{"n_layer": 13, "d_model": 160, "n_head": 5, "n_kv_head": 5, "head_dim": 32, "d_mlp": 640, "vocab_size": 2011, "activation": "gelu", "norm": "layernorm", "norm_place": "pre", "norm_eps": 1e-05, "positions": "learned+rope", "rope_base": 10000.0, "rope_fraction": 1.0, "qk_norm": false, "attn_scale": 0.177, "bias": "none", "tie_embeddings": false, "parallel_block": false, "init": "uniform", "init_std_qkv": 0.0293, "init_std_o": 0.00575, "init_std_up": 0.0293, "init_std_down": 0.00288, "optimizer": "muon_variant", "lr": 0.0101, "lr_mult_qkv": 0.7, "beta1": 0.93, "lr_head": 0.00638, "grad_clip": 0.5, "warmup_steps": 200, "schedule": "wsd", "decay_fraction": 0.847, "decay_shape": "linear", "final_lr_fraction": 0.0, "batch_tokens": 16384, "seq_len": 2048, "doc_mask": true, "train_tokens": 193600000, "steps": 11817, "dataset": "wikipedia_en"}
MLP neurons of a small language model. Each row is named by its layer, matrix (up: input weights) and neuron, and shows model dimensions 96-159. Each number is 50 + 12 x the weight over its row's rms, rounded and kept within 0 to 99.
After each neuron's rows, "fires after" lists the tokens most often just before its 100 highest values on Wikipedia text that the model never trained on.

L8.up369:55 53 38 40 44 53 43 59 54 49 52 48 52 49 40 50 35 35 83 43 40 35 37 14 71 43 57 40 57 47 17 53 49 56 37 32 31 24 47 51 65 59 38 44 35 39 41 55 56 73 37 53 37 65 67 59 68 47 58 31 57 61 39 42
fires after: "d", "D", "|---|---|---|---", "do", " ", "us"

L3.up151:65 59 57 57 59 57 53 44 69 61 46 56 56 70 40 62 54 37 58 44 50 43 44 69 76 59 57 54 47 38 54 35 44 54 62 59 37 61 55 36 53 35 46 45 43 47 26 38 52 71 43 64 54 59 51 31 75 60 47 49 47 73 39 63
fires after: "\n", "\n\n", "°"

L3.up637:55 73 46 60 56 72 32 46 69 32 34 42 42 58 48 48 60 40 57 37 40 34 46 31 50 18 45 52 51 41 45 56 36 53 75 61 24 40 62 61 47 43 47 43 47 55 43 62 56 69 27 54 38 51 54 69 65 87 56 54 47 28 59 41
fires after: "\n", "H", "sh"

L10.up19:39 37 57 33 41 54 67 36 50 55 44 37 70 59 49 65 54 42 63 54 56 52 56 51 53 54 45 37 36 34 78 59 21 46 37 73 46 49 38 27 37 68 53 53 57 48 42 40 41 65 49 47 32 49 50 39 54 41 55 56 61 67 41 47
fires after: "| ", "on ", "S", "H"

L8.up256:44 40 53 54 46 59 42 51 45 54 39 39 36 61 36 44 62 33 58 45 41 59 76 62 63 39 33 43 39 50 52 40 61 71 60 44 54 57 65 38 39 38 36 54 66 50 64 46 53 71 33 46 32 72 59 35 43 69 55 55 43 52 63 46
fires after: "–", "−", "C", "L", "G", "V"

L6.up358:64 76 30 36 51 41 49 51 41 73 46 76 29 57 43 73 62 53 63 31 72 47 27 47 36 45 51 51 59 47 51 36 57 53 53 22 36 39 38 34 45 40 43 65 42 72 43 51 45 55 57 52 63 86 44 34 60 43 38 55 57 39 59 35
fires after: "O", "E", "U", "IS", "- "

L8.up492:55 47 52 39 42 51 54 50 56 50 37 66 59 43 43 44 17 45 67 36 55 53 52 42 60 65 30 61 71 52 56 33 69 56 44 48 39 55 58 36 43 32 48 55 62 28 46 40 58 39 45 32 49 52 55 32 50 44 44 65 45 58 51 49
fires after: "ra", "R", "S", "0 ", "w", "so"

L6.up361:63 62 79 67 58 44 53 54 55 48 04 60 70 64 42 82 45 56 72 62 66 59 55 52 59 38 44 45 39 49 49 33 51 39 39 37 47 32 50 55 49 44 47 37 40 61 63 60 67 40 46 24 53 64 43 53 40 51 56 32 42 43 52 41
fires after: "N", "W", "R", "O", "F", "D"

L4.up594:40 57 66 28 38 64 68 63 60 56 42 24 38 44 42 37 64 63 49 35 66 63 56 61 53 44 45 74 54 48 53 76 36 28 72 41 58 59 27 67 65 58 36 51 44 52 61 55 41 88 48 37 56 47 30 52 54 30 36 67 66 67 52 30
fires after: "| ", "\n\n", "- ", "the ", "==="

L8.up496:63 60 62 43 52 46 41 37 58 50 43 48 61 38 43 49 53 55 57 43 56 29 51 68 78 55 57 50 53 34 54 46 48 47 30 65 48 17 39 59 47 37 54 46 38 36 31 50 63 32 18 49 43 55 64 47 57 43 59 55 30 51 59 57
fires after: ".", ")", "6", "3", ", ", "over "

L5.up102:70 40 34 40 58 38 68 50 46 65 38 57 43 49 54 49 70 46 53 44 62 41 42 46 37 37 63 69 52 67 43 46 47 73 58 66 27 77 42 42 41 64 30 44 36 42 33 37 67 43 65 41 59 51 27 29 42 57 36 40 49 45 51 63
fires after: "S", "P", "| ", "St", "Rec"

L6.up254:59 57 46 48 55 47 51 56 56 49 45 33 49 52 50 42 25 47 62 53 50 34 42 70 49 46 34 61 86 60 68 50 60 40 51 56 15 62 44 42 56 54 40 37 58 65 57 28 70 51 51 60 39 45 50 45 44 66 40 45 56 55 40 43
fires after: "O", "L", "I", "H", "T", "C"

L8.up254:53 65 49 47 65 33 53 49 68 41 45 44 48 58 71 62 45 57 51 75 61 53 44 43 62 36 43 29 70 40 65 53 48 39 29 32 51 43 48 36 42 52 46 53 44 62 40 35 43 69 35 37 57 54 39 47 62 61 69 62 37 43 64 26
fires after: "f", "c", "re", "b", "He", "Ch"

L10.up9:62 35 40 32 47 39 61 48 53 51 44 50 65 22 57 66 71 57 62 53 26 57 66 37 49 51 47 26 44 47 35 51 56 66 42 52 61 63 51 58 65 42 51 50 45 64 31 45 40 46 30 49 68 56 49 54 64 74 45 48 43 58 59 62
fires after: ", ", "is ", "was ", "as ", "were "

L8.up328:72 67 46 48 40 51 21 40 69 68 49 52 52 45 23 46 55 51 42 41 42 44 50 48 40 60 38 43 59 48 40 40 65 57 47 52 26 42 31 55 65 70 76 32 41 44 49 68 46 53 62 38 48 64 55 33 39 50 44 47 67 63 46 58
fires after: "P", "H", "p", "col", "l", "h"

L4.up499:61 60 50 54 36 41 61 56 30 38 39 54 31 53 60 43 42 71 47 47 28 61 45 42 69 32 46 44 37 60 40 53 57 56 49 65 61 59 61 61 56 43 75 37 40 69 31 52 54 53 23 33 49 34 64 50 12 50 38 39 61 56 52 47
fires after: "in ", "on ", "was ", "is ", "=", "ation"

L8.up367:31 47 54 65 59 46 38 23 53 59 42 53 53 53 48 59 73 57 32 30 49 42 50 47 32 68 53 62 55 56 59 45 42 57 46 37 48 46 70 50 45 48 55 50 59 52 45 45 29 67 56 53 50 64 37 60 49 59 74 61 29 55 60 54
fires after: "\n", "f", ". ", "his "

L4.up361:68 63 78 36 56 59 60 52 62 60 32 41 41 58 41 52 60 69 41 38 63 38 46 46 38 54 43 58 55 44 57 58 42 46 35 51 61 07 42 30 60 21 46 52 61 46 57 50 66 46 48 59 56 47 50 45 56 65 71 44 35 23 59 43
fires after: "==", "- ", "== ", ": "

L3.up570:58 44 58 52 75 68 58 35 66 70 45 39 67 55 37 66 60 28 59 49 42 63 53 53 43 70 46 46 49 45 51 52 40 35 62 51 55 68 64 32 40 39 47 57 50 64 31 65 67 63 52 60 62 52 40 34 59 61 30 37 32 35 39 48
fires after: "\n", "\n\n", "one ", "there ", "There "

L6.up466:39 37 60 61 60 69 63 25 28 74 31 47 75 44 53 43 43 57 48 31 63 52 47 65 38 38 43 63 39 56 48 42 55 67 63 53 46 59 39 47 57 56 44 36 34 48 55 86 56 31 43 47 45 63 41 51 51 50 48 62 48 53 68 51
fires after: ".", "iti"

L8.up519:45 55 45 27 58 63 56 55 62 47 64 47 42 62 46 54 54 60 63 40 29 54 59 55 47 35 46 21 52 55 62 48 52 35 48 41 65 59 46 82 55 62 33 50 49 40 44 66 53 45 35 43 66 39 38 37 61 45 20 54 49 32 43 44
fires after: "- ", "F", "E", "h", "G", "W"

L10.up500:41 65 59 57 64 39 45 58 46 43 54 54 45 50 56 39 60 41 64 40 60 41 65 61 50 46 14 42 52 43 39 48 30 76 33 72 45 30 42 70 51 42 48 36 58 59 50 48 42 80 37 51 55 49 30 41 51 59 63 64 40 45 74 45
fires after: "C", "E", "B", "I", "Y", "J"

L4.up560:76 65 60 66 53 43 28 43 42 68 49 31 36 49 32 50 41 39 58 61 43 60 45 72 35 22 52 56 37 53 39 34 53 33 44 66 46 44 50 40 50 65 65 54 50 40 52 54 58 53 52 36 41 49 45 43 49 53 46 37 53 52 38 28
fires after: "H", "L", "M", "C", "p"

L4.up464:50 60 52 64 48 63 55 36 68 53 53 66 39 48 51 57 64 43 74 57 63 22 28 29 47 61 45 53 44 62 44 50 41 74 38 35 57 29 65 55 49 52 73 56 38 52 45 58 67 53 71 65 37 56 58 16 61 46 40 52 38 38 32 37
fires after: "\n", "- ", "| ", "|---|---|---|---", "′", "was "

L6.up605:45 40 40 61 29 50 43 24 55 54 57 39 36 51 60 56 50 53 43 46 61 35 40 55 49 42 61 37 46 61 50 53 37 66 70 63 67 55 74 39 46 43 50 35 29 68 33 54 33 26 39 46 64 62 63 54 51 53 42 45 45 43 54 49
fires after: "Qu", "R", "qu", "N", "he"

L10.up301:71 30 41 36 55 42 43 66 46 57 37 49 66 60 66 32 44 51 66 50 26 25 64 65 44 29 32 49 54 69 58 48 61 68 60 62 40 21 37 21 56 44 53 39 39 44 67 52 53 48 41 58 53 54 41 51 49 54 56 49 29 63 76 43
fires after: "O", "A", "P", "Mar", "Par"

L5.up523:71 58 33 39 42 59 45 39 60 48 34 60 63 42 56 59 56 47 65 44 74 46 64 25 41 31 34 52 43 72 58 30 63 34 62 62 55 29 46 27 57 70 43 35 39 46 49 55 29 71 37 61 52 53 55 35 50 44 39 48 63 66 45 52
fires after: "m", "V", "- ", "and ", "c", "H"

L4.up340:58 62 59 45 44 49 63 52 56 58 27 43 55 54 39 34 50 34 47 26 44 35 49 32 68 76 69 45 63 48 58 60 49 48 30 60 49 41 61 59 60 51 62 40 65 31 42 46 39 46 33 55 35 65 63 21 51 43 60 55 54 40 56 20
fires after: "- ", "; ", "(", ": ", "–"

L6.up524:43 55 56 49 61 51 32 40 35 42 46 50 55 44 53 43 69 36 53 35 46 34 34 51 41 24 51 28 33 46 28 63 49 78 64 60 32 33 57 39 45 42 75 37 55 59 58 44 36 49 45 68 72 36 44 30 66 32 22 38 44 77 56 41
fires after: "re", "pro", "de", "ur"

L8.up490:51 44 56 57 53 27 53 48 42 36 50 55 50 41 49 50 62 70 35 45 49 34 37 49 58 54 38 67 52 49 21 34 47 69 48 50 52 66 49 50 68 47 62 69 56 45 55 51 40 71 60 56 62 32 49 42 28 55 40 52 38 55 62 64
fires after: "ex", "c", "C", "Ex", "Ac"

L10.up595:62 72 49 54 58 55 45 57 63 49 60 44 46 23 62 46 44 77 50 51 51 37 39 71 38 33 64 28 45 38 37 24 74 52 32 37 25 38 74 52 73 48 55 66 57 60 49 42 63 50 44 41 49 53 54 60 63 54 46 46 38 70 36 45
fires after: "re", "was ", "D", "l", "inc", "Con"

L5.up44:59 53 36 61 40 46 59 67 43 74 40 57 47 37 51 61 40 56 54 55 43 51 51 61 54 35 51 53 51 55 71 55 59 48 67 23 47 52 36 37 57 44 33 59 52 37 64 71 47 59 41 66 34 46 34 33 23 58 46 51 52 39 43 51
fires after: "E", "C", "O", "- ", "P"

L8.up461:32 73 46 28 67 38 41 44 53 52 54 69 49 36 69 54 46 40 63 51 39 68 72 36 53 30 42 53 26 60 31 39 43 78 68 58 55 59 51 73 37 48 56 38 48 38 76 45 65 53 61 39 59 47 38 23 59 54 40 58 37 55 55 37
fires after: "b", "re", "B", "sup", "de"

L8.up366:62 34 52 38 71 43 20 60 61 26 34 46 40 47 61 43 51 43 61 38 31 58 34 41 54 58 64 55 52 39 65 61 48 56 57 58 44 16 38 66 64 61 45 37 60 22 17 57 52 60 42 64 53 54 47 48 45 65 51 33 61 65 37 57
fires after: "D", "ik", "Pa", "S", "o", "ud"

L3.up226:41 49 54 44 52 59 50 40 55 52 61 50 60 45 43 40 64 62 51 47 70 54 36 51 28 54 46 51 30 44 34 57 62 60 38 40 22 36 34 60 34 40 23 32 39 37 42 38 69 37 34 36 39 61 58 57 62 49 70 58 58 65 63 60
fires after: ".", "==", ".\""

L4.up4:62 32 65 39 67 46 68 44 59 59 54 65 66 55 40 66 57 53 57 41 57 50 46 39 44 41 50 46 73 30 56 50 58 70 38 59 45 55 56 36 44 50 48 48 41 49 26 32 44 34 38 64 46 52 53 64 68 52 54 33 28 43 37 52
fires after: "|", ".", "==="

L4.up509:55 51 50 49 51 38 59 51 51 40 66 62 52 51 67 50 51 54 36 45 67 39 43 71 41 39 69 51 44 52 38 49 64 35 56 54 66 56 36 45 63 57 48 85 59 58 33 31 35 47 51 45 56 55 32 75 44 46 39 44 13 57 68 56
fires after: "C", "the ", "J", "c", "E", "Comm"

L10.up518:53 64 56 53 50 46 39 65 66 51 41 33 61 47 56 12 47 44 42 58 62 51 53 77 54 77 70 59 43 61 55 50 47 63 24 68 50 46 57 32 52 55 49 40 74 49 38 33 46 63 60 44 53 29 59 57 50 31 54 53 46 42 61 55
fires after: "in", "al", "an", "col", "On"

L10.up353:67 65 62 51 43 46 57 49 50 32 57 41 31 74 47 45 57 42 71 51 68 22 21 72 80 55 53 45 28 73 46 56 53 37 82 41 47 44 44 55 60 51 49 56 53 54 51 59 69 56 42 36 40 31 39 21 59 35 47 37 48 59 41 34
fires after: "f", "F", "ef", "w"

L6.up416:60 36 40 52 48 36 51 55 45 61 32 37 72 26 51 60 46 74 48 37 52 43 59 47 54 44 53 49 50 57 28 57 33 62 61 54 39 66 55 46 24 46 45 59 72 42 37 49 53 31 49 55 59 38 45 49 56 46 22 44 56 48 35 36
fires after: "| ", "S", ". ", "1", "No"

L6.up289:51 62 41 64 38 44 51 58 68 42 52 61 68 64 56 53 34 63 17 63 52 48 50 66 59 62 43 64 52 61 45 54 61 66 60 40 64 27 36 61 39 44 47 48 33 33 52 43 52 61 61 38 29 75 49 40 66 54 48 40 76 52 66 40
fires after: "M", "A", "T", "I", "K", "October "

L4.up368:58 51 59 52 45 53 67 46 51 59 30 59 51 38 38 60 42 65 40 59 57 51 39 45 25 29 38 83 58 62 48 54 55 55 36 53 54 42 37 60 34 68 30 68 39 58 36 44 46 59 37 58 40 45 41 46 27 52 44 61 48 56 74 28
fires after: "A", "are", "No", "C", "Mar", "ad"

L6.up442:53 33 33 42 50 37 61 66 50 43 53 37 46 62 57 56 51 48 58 40 50 28 51 64 47 52 39 54 40 67 57 42 43 65 58 52 37 40 60 41 55 58 36 30 43 14 40 45 43 58 36 48 61 99 41 67 64 55 64 63 39 42 40 43
fires after: "ro", "o", "he", "ra", "qu", "o "

L5.up531:48 51 45 50 47 55 55 62 69 61 58 67 53 48 31 48 64 64 38 55 62 67 45 59 45 65 56 66 61 61 60 58 52 68 62 58 35 50 41 61 67 35 63 42 50 35 53 42 58 43 50 17 35 48 37 34 31 32 60 62 45 60 34 26
fires after: "the ", "| ", "year", "202", "201"

L3.up57:63 47 63 52 37 45 40 60 47 37 40 39 45 38 60 34 64 38 49 45 57 36 76 62 39 57 52 54 39 50 73 52 27 56 63 45 33 41 63 60 48 32 53 41 69 50 54 66 63 70 73 45 60 51 65 44 43 26 55 55 51 44 39 40
fires after: "b", "r", "st", "s", "comm", "v"

L4.up532:58 59 66 65 65 57 54 49 37 56 28 45 61 49 38 45 45 58 65 63 51 53 66 48 47 67 55 45 30 41 39 57 20 54 67 57 38 57 40 55 66 67 40 58 23 50 48 68 46 44 32 66 42 56 65 38 64 64 45 50 33 47 60 44
fires after: "==", "Sw", ".", "===", "km"

L3.up197:57 34 30 49 55 67 42 46 66 54 49 46 27 49 35 54 67 55 66 56 52 47 45 63 55 14 52 54 53 59 60 65 44 41 47 22 58 61 50 59 49 46 48 44 25 72 70 54 47 48 61 43 66 47 28 37 75 55 39 59 33 51 60 46
fires after: "\n", "- ", "In ", "i", "E"

L8.up71:46 66 43 34 52 80 59 51 67 37 51 48 54 50 48 69 57 50 40 51 42 48 60 40 45 48 34 63 28 29 61 55 51 62 44 54 54 57 51 48 37 73 24 45 55 59 40 61 52 61 59 60 69 48 64 42 31 52 53 61 47 59 42 53
fires after: "h", "H", "U", "ri", "y"

L10.up512:61 57 50 22 57 75 59 36 56 55 36 40 66 57 48 62 43 26 25 40 47 46 55 39 35 81 43 55 43 55 65 48 46 85 48 51 59 45 61 38 54 60 43 33 32 58 33 34 28 55 39 60 48 65 41 42 63 45 50 56 44 50 36 44
fires after: "sp", "| ", "Of", "Gr", "H", "h"

L4.up15:42 57 47 51 54 76 30 27 42 59 52 46 35 50 69 49 57 40 38 61 35 68 46 52 38 38 80 50 48 52 45 39 67 37 41 70 41 51 34 53 39 44 42 49 41 68 49 39 42 62 21 42 59 71 47 75 60 66 39 48 32 64 53 48
fires after: "A", "the ", "E", "Jos", "U"

L10.up428:49 62 44 44 46 46 51 52 31 49 33 64 65 59 49 59 56 54 40 53 63 39 73 70 49 44 51 64 29 51 49 33 67 55 30 38 33 59 64 57 53 48 60 86 44 56 46 47 55 45 20 25 37 55 52 49 57 55 47 51 29 44 68 39
fires after: "S", "P", "s", "V", "C", "A"

L3.up252:67 50 41 65 28 29 57 61 49 67 42 63 52 34 46 48 60 47 43 61 56 35 61 45 50 60 73 37 56 36 58 45 58 56 66 37 36 58 54 60 42 69 60 63 59 40 64 47 71 53 58 50 50 14 29 22 52 55 35 50 64 62 40 57
fires after: "\"", "| ", "Y", "S", "T"

L4.up98:55 50 40 28 66 36 39 32 59 37 49 46 31 34 41 64 64 53 51 46 68 69 54 44 53 61 44 59 74 35 39 23 55 49 34 48 50 51 41 38 51 17 59 43 44 32 37 47 39 54 71 51 71 55 63 57 37 57 48 59 59 32 51 39
fires after: ". ", ", ", "| ", "==", "to ", "is "

L8.up198:64 73 57 39 38 29 53 47 64 51 52 52 37 57 27 47 51 22 53 41 75 68 69 36 70 58 35 64 39 42 41 43 45 41 49 43 39 51 40 45 35 47 33 40 57 50 59 48 64 66 34 54 48 39 42 42 61 64 52 51 42 48 53 43
fires after: "S", "c", "R", "C", "F", "h"

L5.up252:43 64 40 50 60 44 50 61 63 65 54 56 52 57 46 48 34 37 61 61 21 46 53 26 53 52 25 37 38 36 56 62 44 79 44 52 44 42 76 71 35 43 59 51 56 49 52 75 57 33 55 48 60 55 58 45 47 45 67 27 50 55 36 54
fires after: "em", "U", "B", "ap", "h", "de"

L10.up397:35 40 67 51 58 55 35 47 49 64 34 47 46 32 63 62 60 66 51 48 72 32 48 71 72 48 39 44 51 52 53 35 44 66 25 39 78 41 59 34 64 64 30 68 32 66 42 58 44 49 46 32 56 34 32 56 50 26 72 36 53 35 50 34
fires after: "N", "E", "R", "A", "G", "L"

L4.up571:72 69 54 45 38 56 59 63 63 52 36 55 72 75 51 66 65 47 54 42 41 36 18 24 58 47 57 69 75 36 53 39 48 60 63 64 39 54 49 51 63 60 49 60 44 33 30 49 68 54 56 40 39 26 55 42 58 72 55 44 47 62 33 53
fires after: "H", "G", "R", "B", "L", "M"

L8.up433:67 60 48 62 67 41 37 64 61 44 57 68 61 45 36 59 39 31 60 48 42 29 32 46 60 42 47 38 37 60 48 38 38 38 73 30 26 50 84 47 75 47 52 21 44 69 21 50 44 39 38 41 54 43 33 44 48 68 75 29 24 52 53 33
fires after: "D", "G", "w", "W", "d", "E"

L6.up319:37 42 39 38 49 36 39 51 82 27 49 52 84 62 66 52 41 52 59 37 47 44 44 41 51 09 46 40 61 45 61 49 63 52 38 56 60 51 61 44 67 35 82 53 47 68 49 46 54 46 52 55 61 45 45 57 61 54 46 58 54 61 39 27
fires after: "de", "re", "c", "|", "- ", "in"

L8.up559:49 59 65 46 44 34 42 45 52 50 63 54 34 52 46 43 43 41 43 57 45 56 20 56 52 62 30 42 44 65 23 35 56 32 53 53 42 54 59 56 55 62 78 60 55 41 61 24 33 54 42 42 65 51 42 50 69 42 40 37 41 58 47 31
fires after: "c", "C", "er ", "P"

L8.up61:80 43 49 39 71 62 55 47 48 52 36 59 52 56 54 57 60 56 58 51 64 32 51 45 61 38 54 58 34 34 42 46 61 75 49 65 67 40 36 24 31 51 77 51 74 61 47 58 64 35 55 59 33 29 62 56 51 55 62 30 18 49 44 37
fires after: "| ", "U", "(", "v", "V"

L4.up82:58 36 57 63 67 62 61 50 62 55 59 61 32 40 55 60 30 48 43 40 39 34 64 69 26 49 56 49 56 54 44 27 50 47 68 60 40 47 58 62 57 60 49 54 46 25 56 71 47 67 37 42 42 41 29 36 53 58 56 72 65 29 18 52
fires after: "- ", "C", "–", "N", "B"

L8.up182:57 49 68 52 63 49 76 52 66 36 63 59 66 59 52 69 60 31 70 51 53 38 47 45 52 49 42 51 45 41 67 37 48 52 01 45 42 44 43 77 26 41 31 31 43 61 42 34 52 59 53 58 52 18 35 46 63 48 34 72 51 51 40 49
fires after: "d", "D", "f", "c", "sh", "H"

L6.up53:56 41 45 57 41 50 50 42 57 44 62 59 65 34 45 47 43 49 49 51 44 63 48 38 58 31 61 51 59 41 47 43 55 37 52 50 45 56 59 61 52 55 54 47 53 54 38 17 60 52 34 37 47 20 47 34 56 39 40 37 38 55 44 48
fires after: "re", "D", "id", ".", "Th", "d"

L6.up638:27 61 55 41 84 31 43 55 57 46 29 22 47 59 54 41 61 53 61 62 68 68 49 38 32 30 56 36 60 34 66 30 49 48 54 46 53 53 28 53 60 62 53 64 40 52 46 47 48 58 63 40 67 60 42 52 56 54 49 64 61 45 50 59
fires after: "re", "C", "Re", "ex", "de", "F"

L3.up488:50 60 41 48 73 37 71 27 43 34 52 48 46 56 67 65 69 63 43 42 35 29 38 40 54 50 43 29 41 42 34 45 49 67 57 41 55 62 46 72 59 44 57 54 62 50 46 56 29 51 43 57 47 36 56 74 66 67 53 44 38 48 48 47
fires after: "the ", "\n", ". ", "oci", "U"

L4.up595:68 51 40 53 59 60 69 62 54 66 60 26 48 48 54 44 62 55 51 59 59 56 57 60 34 47 39 55 64 61 40 48 60 48 35 67 50 37 46 47 42 65 57 43 39 47 54 72 50 39 27 34 44 44 50 46 60 72 40 36 37 64 13 39
fires after: ".", "2", "7", "0", "8", "30"

L8.up258:56 53 64 73 63 68 44 48 49 46 29 45 39 46 61 53 72 61 54 43 53 37 43 46 73 50 54 41 52 37 43 56 56 41 85 68 41 48 58 29 40 49 51 41 50 54 60 60 41 17 38 21 57 23 41 58 54 62 41 48 60 41 47 43
fires after: "qu", "R", "en", "rem", "Inter", "F"

L6.up560:71 43 52 58 54 52 67 51 68 47 48 35 54 73 52 61 73 23 53 50 72 49 51 50 18 66 38 66 25 80 34 44 62 63 50 58 48 60 47 54 45 71 62 48 46 70 45 74 57 68 54 50 40 60 41 29 40 56 52 29 47 61 53 54
fires after: "K", "M", "W", "V", "H"

L8.up212:62 69 39 48 38 41 49 16 57 59 51 59 29 59 45 55 66 60 48 28 55 37 56 71 57 54 44 53 43 49 51 51 31 70 73 52 42 50 75 40 57 38 47 60 26 82 34 57 27 49 35 40 41 51 54 42 53 57 54 32 43 48 56 32
fires after: "F", "G", "sp", "f", "b", "p"

L8.up398:70 50 45 43 58 56 43 54 73 20 32 38 62 23 52 52 61 70 47 55 65 51 43 32 61 40 49 50 62 50 53 47 69 71 56 55 43 40 48 47 42 59 44 58 50 51 46 67 47 77 64 77 32 67 77 40 30 41 41 43 39 31 54 35
fires after: "te", ".", "V", "v", "Te"

L6.up458:69 45 44 45 63 46 30 54 76 50 46 42 66 52 59 50 52 52 64 54 37 51 32 49 54 65 66 32 42 49 43 63 50 57 48 56 61 51 37 71 57 38 36 46 37 41 67 32 58 66 68 44 56 57 21 51 55 53 48 34 64 37 64 42
fires after: "G", "C", "c", "M", "K", "W"

L8.up54:56 63 70 40 66 49 56 45 43 80 65 41 42 20 45 48 72 63 63 55 32 41 32 50 55 33 48 30 70 50 21 50 53 71 61 49 51 49 50 67 44 51 42 61 31 40 52 46 59 63 50 51 63 38 48 61 39 33 43 51 28 59 58 49
fires after: "the ", "in ", "| ", "In ", "St"

L8.up401:76 61 51 32 43 47 74 41 56 42 65 42 42 31 47 51 73 59 40 35 42 46 44 50 67 67 29 47 32 59 51 39 46 60 57 32 65 64 15 41 42 67 41 51 70 33 43 46 54 47 54 50 54 52 60 48 51 31 55 52 23 43 61 46
fires after: ", ", "the ", "in ", "United ", "V"

L5.up544:35 46 44 49 50 56 51 45 59 41 41 57 55 47 56 42 52 42 37 53 52 65 61 51 49 51 58 48 64 57 65 41 71 43 64 59 49 15 36 65 61 57 63 34 49 40 56 48 55 31 41 45 44 74 43 71 65 47 57 50 39 64 22 52
fires after: "ra", "att", "p", "the ", "E", "he"

L4.up203:48 54 44 44 71 52 72 44 60 42 54 55 49 49 41 44 51 36 54 56 77 79 36 41 60 45 59 61 45 37 33 48 46 51 45 67 40 68 58 31 44 45 61 45 50 66 43 56 28 32 57 51 63 22 48 59 48 39 40 37 59 49 19 37
fires after: "is ", "was ", "also "

L8.up210:61 33 46 66 46 63 40 43 48 66 32 33 61 32 38 44 72 12 69 52 63 53 49 57 69 51 58 37 34 42 60 40 32 59 40 37 30 44 56 55 44 59 38 18 46 43 36 48 54 60 38 33 52 44 76 55 27 60 47 53 53 38 36 46
fires after: "b", "w", "h", "v", "u"

L6.up598:46 55 57 63 46 36 36 53 37 82 36 66 50 55 41 50 81 56 33 37 54 53 41 50 66 47 58 58 59 57 63 64 41 66 28 26 59 51 31 47 56 41 12 63 48 61 56 20 56 63 61 45 65 48 35 31 40 35 25 53 56 79 85 46
fires after: "pro", "Ser", "rol", "Pro", "ac", "i"

L8.up442:56 48 57 48 49 37 56 41 58 55 50 46 53 35 44 31 28 32 54 49 51 36 50 55 54 35 74 53 47 47 81 49 56 39 26 49 61 60 51 57 40 43 33 47 40 30 55 43 43 57 57 49 72 42 36 48 52 35 56 49 51 56 56 46
fires after: "H", "B", "Ch", "b", "f"

L3.up177:31 34 49 70 57 72 45 53 59 55 74 53 28 39 59 39 64 36 65 66 46 66 40 67 54 49 64 54 65 62 41 57 56 44 30 26 52 47 52 55 61 43 61 57 43 39 55 56 55 54 43 52 75 61 61 50 74 56 28 52 52 41 65 35
fires after: "\n", "\n\n", "- ", "the ", "| "